Weights of a small transformer language model.
Training: a variant of Muon for these matrices, 954M tokens, 10195 steps.
MLP neurons of a small language model. Each row is named by its layer, matrix (gate and up: input weights) and neuron, and shows model dimensions 80-175. Each number is 128 + 32 x the weight over its row's rms, rounded and kept within 0 to 255. Numbers have three digits each. A neuron's up and down rows have the sign that makes its largest values positive.
After each neuron's rows, "fires after" lists the tokens most often just before its 100 highest values on Wikipedia text that the model never trained on.

L2.gate140:112104129171116192101157112070109115146129091157161123095131120116114119170129155158174199122140146122097168130098146123167154119197099138089118141069144111118092150105151140140072156160191146169126151073176158105154143145142115111124096113147172096166113079154076181114114087098129131132
L2.up140:161183098157091177138146086169132085166130149191126159166118056179064147090119109106154153078167084118162174198127152113120199098158101099139153145108161115101163065150130118120137134108100070162077097140158069150155165168194115132126155075051149130122089106144106125168170129074106125152
fires after: " the", " New", " The", " their"

L2.gate50:097105107074147135144150160152168173128103109131111104097255184083165107128138100151087145185106160131183148166119143111124136139089154102130115138179138125154116020146141149131125067104144109201134145121151157146141098145184114153155128153165166115176169108163094100091101165166140133109
L2.up50:171120083092171138179132113153128135093106092080055101068114158138125151133126086062106149132141126082169103140081114100103203122103140121167084116149123090198099191154112147153114137144170082158166107084154100094100084122165113086127128170152120115088179157149151166096096105107115081142
fires after: ".", ":"

L2.gate1128:100098077193129131171154142140189117074123114139147096060170175161130087100106137139132161171117173172108163133114081160117117119137120129174145122108165108066138141115114109124124175116132092176123160184105177097141120127151130126163091133048115146116149128133175131114087089137105137141
L2.up1128:158075100205142138148134201148156149045119150153115104113132125147128142046101153115133119155181137054122106140122116093110167111162087166165124143087145087120124143052117112135142125115099117168164074105149096192185107148119141185134107139083126122202192097087126134147131151155094163164
fires after: " |", " 12", " has", " 28", " 8"

L2.gate250:036136163109095072111138122159103113084108115146167139163057129161203106193121132101145148175161115093109192169077156124165074152169142132153131177079172146118097139107102116139147145130147148121148172145082114149104172114122149140139091147150145079129161150092101056127121195133161100136
L2.up250:124144195121113097083122125175180128077173130134109098154167181138096122196118106041137073132144055208126142122124137150098145139094106150143059146107148084111188172133135131101139080114152128124094142173108096112107139185149119181140090101151111067116139113178114128137111157093106137173
fires after: "\n", " \""

L2.gate1476:141103135093153108122163193142093189167113125119129151141103086156110127124072141115164162101130129127150139130147101114099094151144175048167138062176089110181113122130111138112142108126097091169128125157146083096105120090128117104131115148155111168169069133130152094169136068103107115147
L2.up1476:122110135127129112150162109114182174094157180093115138159151108145137197076123133127078134182141134084127151122136085114140117158205105135151126110116073144063163070080154127083089113112108162153122128122112087183113137153128113080079119103154143114150146109147127095149145102079098148198
fires after: "|", "–", "-", " Al"

L2.gate288:153156131064091094124129130151139166104155116091107174128179181111123152067112160168128138139128090113127113148083141092181096188140116185160171131184151150116111115156106068147202079102146105100153098147093093132156104124143138120145156132176071143145167188133142064108107132141140090105
L2.up288:119128103161121137137079121160113104151108130103181138138078126173094045151130128114106142147056164131140133116154190204083137073114109137125154084085136110124158159156136116107100146144126087127131157097146072132094115175056159083177096120103151137177148084140131182048137118128126131151
fires after: ".", ":", " or"

L2.gate664:161167109157200081119100153141117118157139141127106166047125104138134127122099133154100139142204085122177092140207145147147162130104079123076141099099098169087119111124128062062149092157110132216102029151119089109136075142120078112145099126170131078092135096140191121115123190132137095105
L2.up664:168154104181207118152169121059084110102166104103086121065202092147177120191167047158104116154109112149082156157160155070111073106110153131135128106148112148125098105106137180114118107130066157127137139167049143116134152106138083136081091072171172134123142135065117082162088098151134143143
fires after: "==", "\n", " and"

L2.gate1493:075151172136189155121116115139109072140119126142182091177105080139127144113124103116126075137117154155163081150117152171167147146144155160105135127138140159129134120120181093152091179135153155107110165143170179177108133098170135122141122119116139173129151122164117129110132138162103110103
L2.up1493:102145066145139112097115157134144092114131126132152093131108137043120129135101160057142106105180116152140109117100120155117111068130066113091127155120156131152158128114089150068039117167110130150036066129109127123092143103159119071157124134225202141176069114121085079109134158112096145081
fires after: ",", " ("

L2.gate643:129181122101052083116106149130118155151109092180147104112199191126158107137109141164134100095151111106120082112062138140164074137139139142127158180175141123068117103100196107116118161123090107122077114158081120171147176063117102124137072121137104133053134159095143174142114140125101109076
L2.up643:162125116159116115213119108106147137119133161143116106095191140200159082154133179109151080118158077135144151152165159123130131170104118122148158143171154106099100122035131098149112115152117101138121134105070149166175147081120168173136107093048148151146157188125145139155094173095135097087
fires after: " (", " and", ",", "–"

L2.gate1497:123161098163000087074106173106066105162153186075107145090150081124125068098118121112160124162098161143103175091142071089150080130121104165152115093108143112120105127149128138146111121110095089105156171109127078178097101130141124090155144111069097167121145153079127103146143051099126148097
L2.up1497:084072088101187161126083165095139111180117181132132111073137071120122149160077167173152138184133130086137129119157099135092132169199142126131139140125085115178119115164130132198133105103135109169161135127127120131193190133122112137167134079165224129134111114113136167076130079137115136108
fires after: "|", "-"

L2.gate512:117092113096138087111130118112104082144092194178162127109163133123104158118155116131170142164165117066081121170161034159115111165148138066078169111105081090148140142091108146111146097122128126134160155118112173138189110119126157192101143103121093147103141108080123124229138148138144175092
L2.up512:128102122115152158149084140082201155088093150135109140072139079090074174134113133178157168140097097098124068137151157165124079108149069119119175153066121070108153026121113168083113124164097085106119155114150095115127126151150131154187089137151176090168140114103108050183115156123092124111
fires after: "-", "\n", "|"

L2.gate544:080142102145123153171093114149109160119153160116169108127115119148124123184164110145114152083130112093161114123150120106128169186094171113085142093122208184124185123124153087159169144163186091077130131097138101119149104153126145149116148184200101109115171169157149105176147153173127133121
L2.up544:125131099190148166145123118135120170132121154143116113116152120146128183146106101193153128123078124084146129113135094074094123157094086109100135119160168163143129119158163167160099114148083140134168180103147090132084154150123126146139170135129126212165148147104107091147109157064157180152
fires after: " F", " C", "C", "F", " c", " f"

L2.gate63:094143143118136082103108115140177137126124150086150117151177131140104185183113143149139142130125103164178098122076167180176154083098129134091107160156177187115157103095090173148169116098166043146139170108094172178129183169138114123120149108135152104115140104060143119168083170099128189153
L2.up63:086104147136139073114092112104073133075149132078140107153139145165120182199155151128104101180141114126167139109086120147142125127134152122129156133137124168080130130135105135166148106162111142133125191128105078161158120124136122144104158122134144059096096083078120134157130102062150141104
fires after: " in", "In", " In", " from", " March"

L2.gate726:095105097177133146166180114148089152160122110163162117059138196148103088167107155180114080116160133122093140119150112128107114135164147187068135123101129136136179124187097117106109167132168137121096113110121090145067104087099049128091137076160088167169116169121081115081105102055155129191
L2.up726:086106072120113144107163126110076095098147140194123214119166122133111117111074061140183142183132098107123131124145066125139066147213132142134135155099164113135149128156150082143103122119106069055184147147162141157123114134141129138140162140106150145111129123127160118106060134143129138082
fires after: "-", " \"", " (", "/", " un"

L2.gate1056:137178114072140181148114178180126148092095106154119105119109158095143126163131120142077209142120128160147106128131192165087156129078121120110147112123127114106126101178114100128123115112138088098116179105122091135161015146115119123111094095144056131153156170105148081083125209104104106169
L2.up1056:098144112119100116146098120090146106140158127152172146145091152116141154104110129061154170114109119173157117083162160073157144096146094110159100140125145117123121167131127130140134064110163103125151134102061179118145183111139169157184167163188108140111171170142091081100101098145172113123
fires after: ".", "7", " km"

L2.gate555:131072093123196149165183128139148074139142112189115135138184113157090145129082139098125133100130087163163125072136088153126106139128123166097159168142076102093141130186173096101160139244089160135099114069145118141170154086116056092141147120113145130115121144159110118069120088166104074110
L2.up555:158151155127105121162148143149146152122093144105129148070156152106078151105126147093133152125145172166120133125120128089166119141096089129113146113107137092107133157132112106145105127130126123096102032148119131137127134059117123140061117110099157152152142143193121112087102122141125088148
fires after: " the", " |", ";", "|", " their"

L2.gate1303:129190191129124216114129105100101103128131134132065089126185115112113132148120087047103146188155100126147101127115155125175165136098186140151189155139114104089104122152090099102127117083127126125218113021162118118139130156055091155147069151119085119134180108155162105078113117152124106174
L2.up1303:120107146099175078079094117129150081109090127084195106155126117112153115120125111140157185125109093165103109153107100146169163141132180154121089130131130150070154113096133107121148079196146131098126117100096065111141148115077126129151085118117090148082126103114102181106148151194099113179
fires after: ".", ",", "\n"

L2.gate237:149153109111117147131115035102162118114147145163102157101133142173148135088157112116116195129129084163142157193136124154134133144145089102164085147125113130141190171137124123177189117102120150159084155200123148183093121106155177121140155148102123150161050149073168121090154139117104127068
L2.up237:162139153140061183057133122105113086155135038149118126185111153187077100128161202128126172106115083143120083124121120125088143141094176152092140184112149086161178153134146180182125128176129158086170060157147113172111198163094137144148175149119131106179121105101138101141150113091130117125
fires after: "\n", " No", " J", " S"

L2.gate1091:115158116095173138127122148177136110071109107154120096149124102100154148102125139138124086095147127123129112124156132138148137095104105141110159162099106056059107100092105106218060109126094116136129081081159173091151086167157144073052125129121115168133117132146124139157134148164145107129
L2.up1091:115053117133131138079100130125126080193149130055080127082110159141142117126123172162127165123103096145147139092126167161111135170129141174085128126145101151161093143122087158119121158110148148107150103096161143173131154160114128121131136098120104138078091104062179109196144135062093097100
fires after: "–", "18", ".", " to", "-"

L2.gate918:143105156106071176127129096091081144158073146128104113102124134178143157135069137061172083139154182111216153123153127132102144149091134126105076142091138135158106096116149108171114100085106155114164121156170130145138094042113103169111086144166129108151091150123107074188109141086138126120
L2.up918:171143167067156128153170167101132123150104123099131141093192148153113149125125125153148107057150180157119150137163125166129069136137078130105150093124135137177095112192128162075071162182140159092164120120111095174128125137137096182091102120177171114073130166112153050118131134098069167152
fires after: " was", "-", " is", " were"

L2.gate1504:111088129082128116162078122057164141098162119116144131103149149130168122134180085106136198167100182082112105103075095078092085178117079073124094151152142175098077170170138145132125154133114122077113108142113135115177126128138183088174076159135093117167139076111163132100162139075160112145
L2.up1504:181108139119122173131186073193126118118177136146142170134095148096099106136112094172094136110172089102117129092140153108104142077136160157104037112083165074153093104132135174129108101156135139210162142136100147159184116086131144181138122157146094113086070131126133125165104141109142083149
fires after: "==", "Early", " and"

L2.gate1261:122122129177094118117132150171138083133152186072139124140159181156151148142076107127136140138071119150152128126135139075135132150197013115094160141106069168157156122100128115151137174109176128101093176096087113140128122092136119119127142136113101117147113090096158127141167124122167197135
L2.up1261:078152128156152131161150109126144172096218080118196111178137090181142153114084138109095166152084115188132176129132146132141123168191145089121096149127128174104125118088130067131175208144085120130081129121099109101122058169150139075136131125079140145139126054156161091090101104132107176110
fires after: " |", ".", " 9", " +", " 8", " −"

L2.gate919:073186105100114117096127144125138116144152157122089139117104134135107131103123083113130141092117067105145108168115160145112142169086168100172139110205118105106173110129106096146107099103117094124195143109114150117097102149180102078121114088162073138141128176079173066117117133153132124136
L2.up919:142158162138074134055145100139155160171127087103129110158113146060111199142136160102155084105125160164142143148142194131131181167133146135071110147126116118122074046092163119125102093109126143166114122167155125141128123149138119158122124094133156168167048144146149111141111150087122081094
fires after: "–", ","

L2.gate1491:118128134067149049128146134199084159122156181102119156138135180121186090115146103188096155098139155166151124078150153074185121090115093114115158117134100073118123112091113140112144124104168160141120145218092169184140073176173147127135056117126048217126144120109118089128101125130153081076
L2.up1491:138136174088180114128135136074095146209128096126172156081164213121166204116143098123132204115134142108132103103143091096113081114094090136112165161087140101169191131162052103108142155174169130118114151116143107106172179075078172104100188146116098123105087125084092166130140165090085170134
fires after: " was", ",", " is", " were", " are"

L2.gate397:195109132103154189106161208070128138113123161093137164066141103124142125089138071177123102120113082031134098109125131105148107121122088132134118124104129215096188129108144115100110132127076093142114160149117160154133147176076139113153156103170121053143044089174149097135133120100139142161
L2.up397:128188133145103172109155143153096099099084113130200123109109113119138124135208174129189151078107121145155168115147114163124145118145070144156123220097109103066105147106117121080125112102110127132142134062136098160142125138123092108174188131092088088098118115074129105160129110129086161165
fires after: " in", ",", " on", " June", " February", " March"

L2.gate916:138171155107112113091153155086129105067094152151128077048152072131129129112034094116146137161119063156104102082113125130167102132132173127112156179102099085095140113138130167098131079179150133117134108109174172106119124115115128115149067122136056147133148162092133117130140159166067147128
L2.up916:172102135168168129128060122069108084116129084149106198146153093097134113117138145160132064155173106121146077195111128122142150143154145084116096104161078170114128164144157123140089120138149132099137099027155143143145139193158153169115138119093143125107217112154139147154163145117110065117
fires after: "|", " |", "–", "-"

L2.gate57:155039122188119093110104153112134133103165117126138052120131134120136143082046105053117187114172127154055111131135110168176146130123105126137098178145128111108130082112095178171120207100116150134150173079156166113155092137099135109135137111157162098084168174135101105141154108115121183089
L2.up57:155157157098129126145106144145121207121077081088156150101154142122106145077094086144144124168182118120147136165141154131163091099123105100110096127102212116159100168106162063126124096149118119168119063122144117111142166117125174094152142123166105084118126146100175084125146105132141144130
fires after: " on", "On", " mid", " On", " end"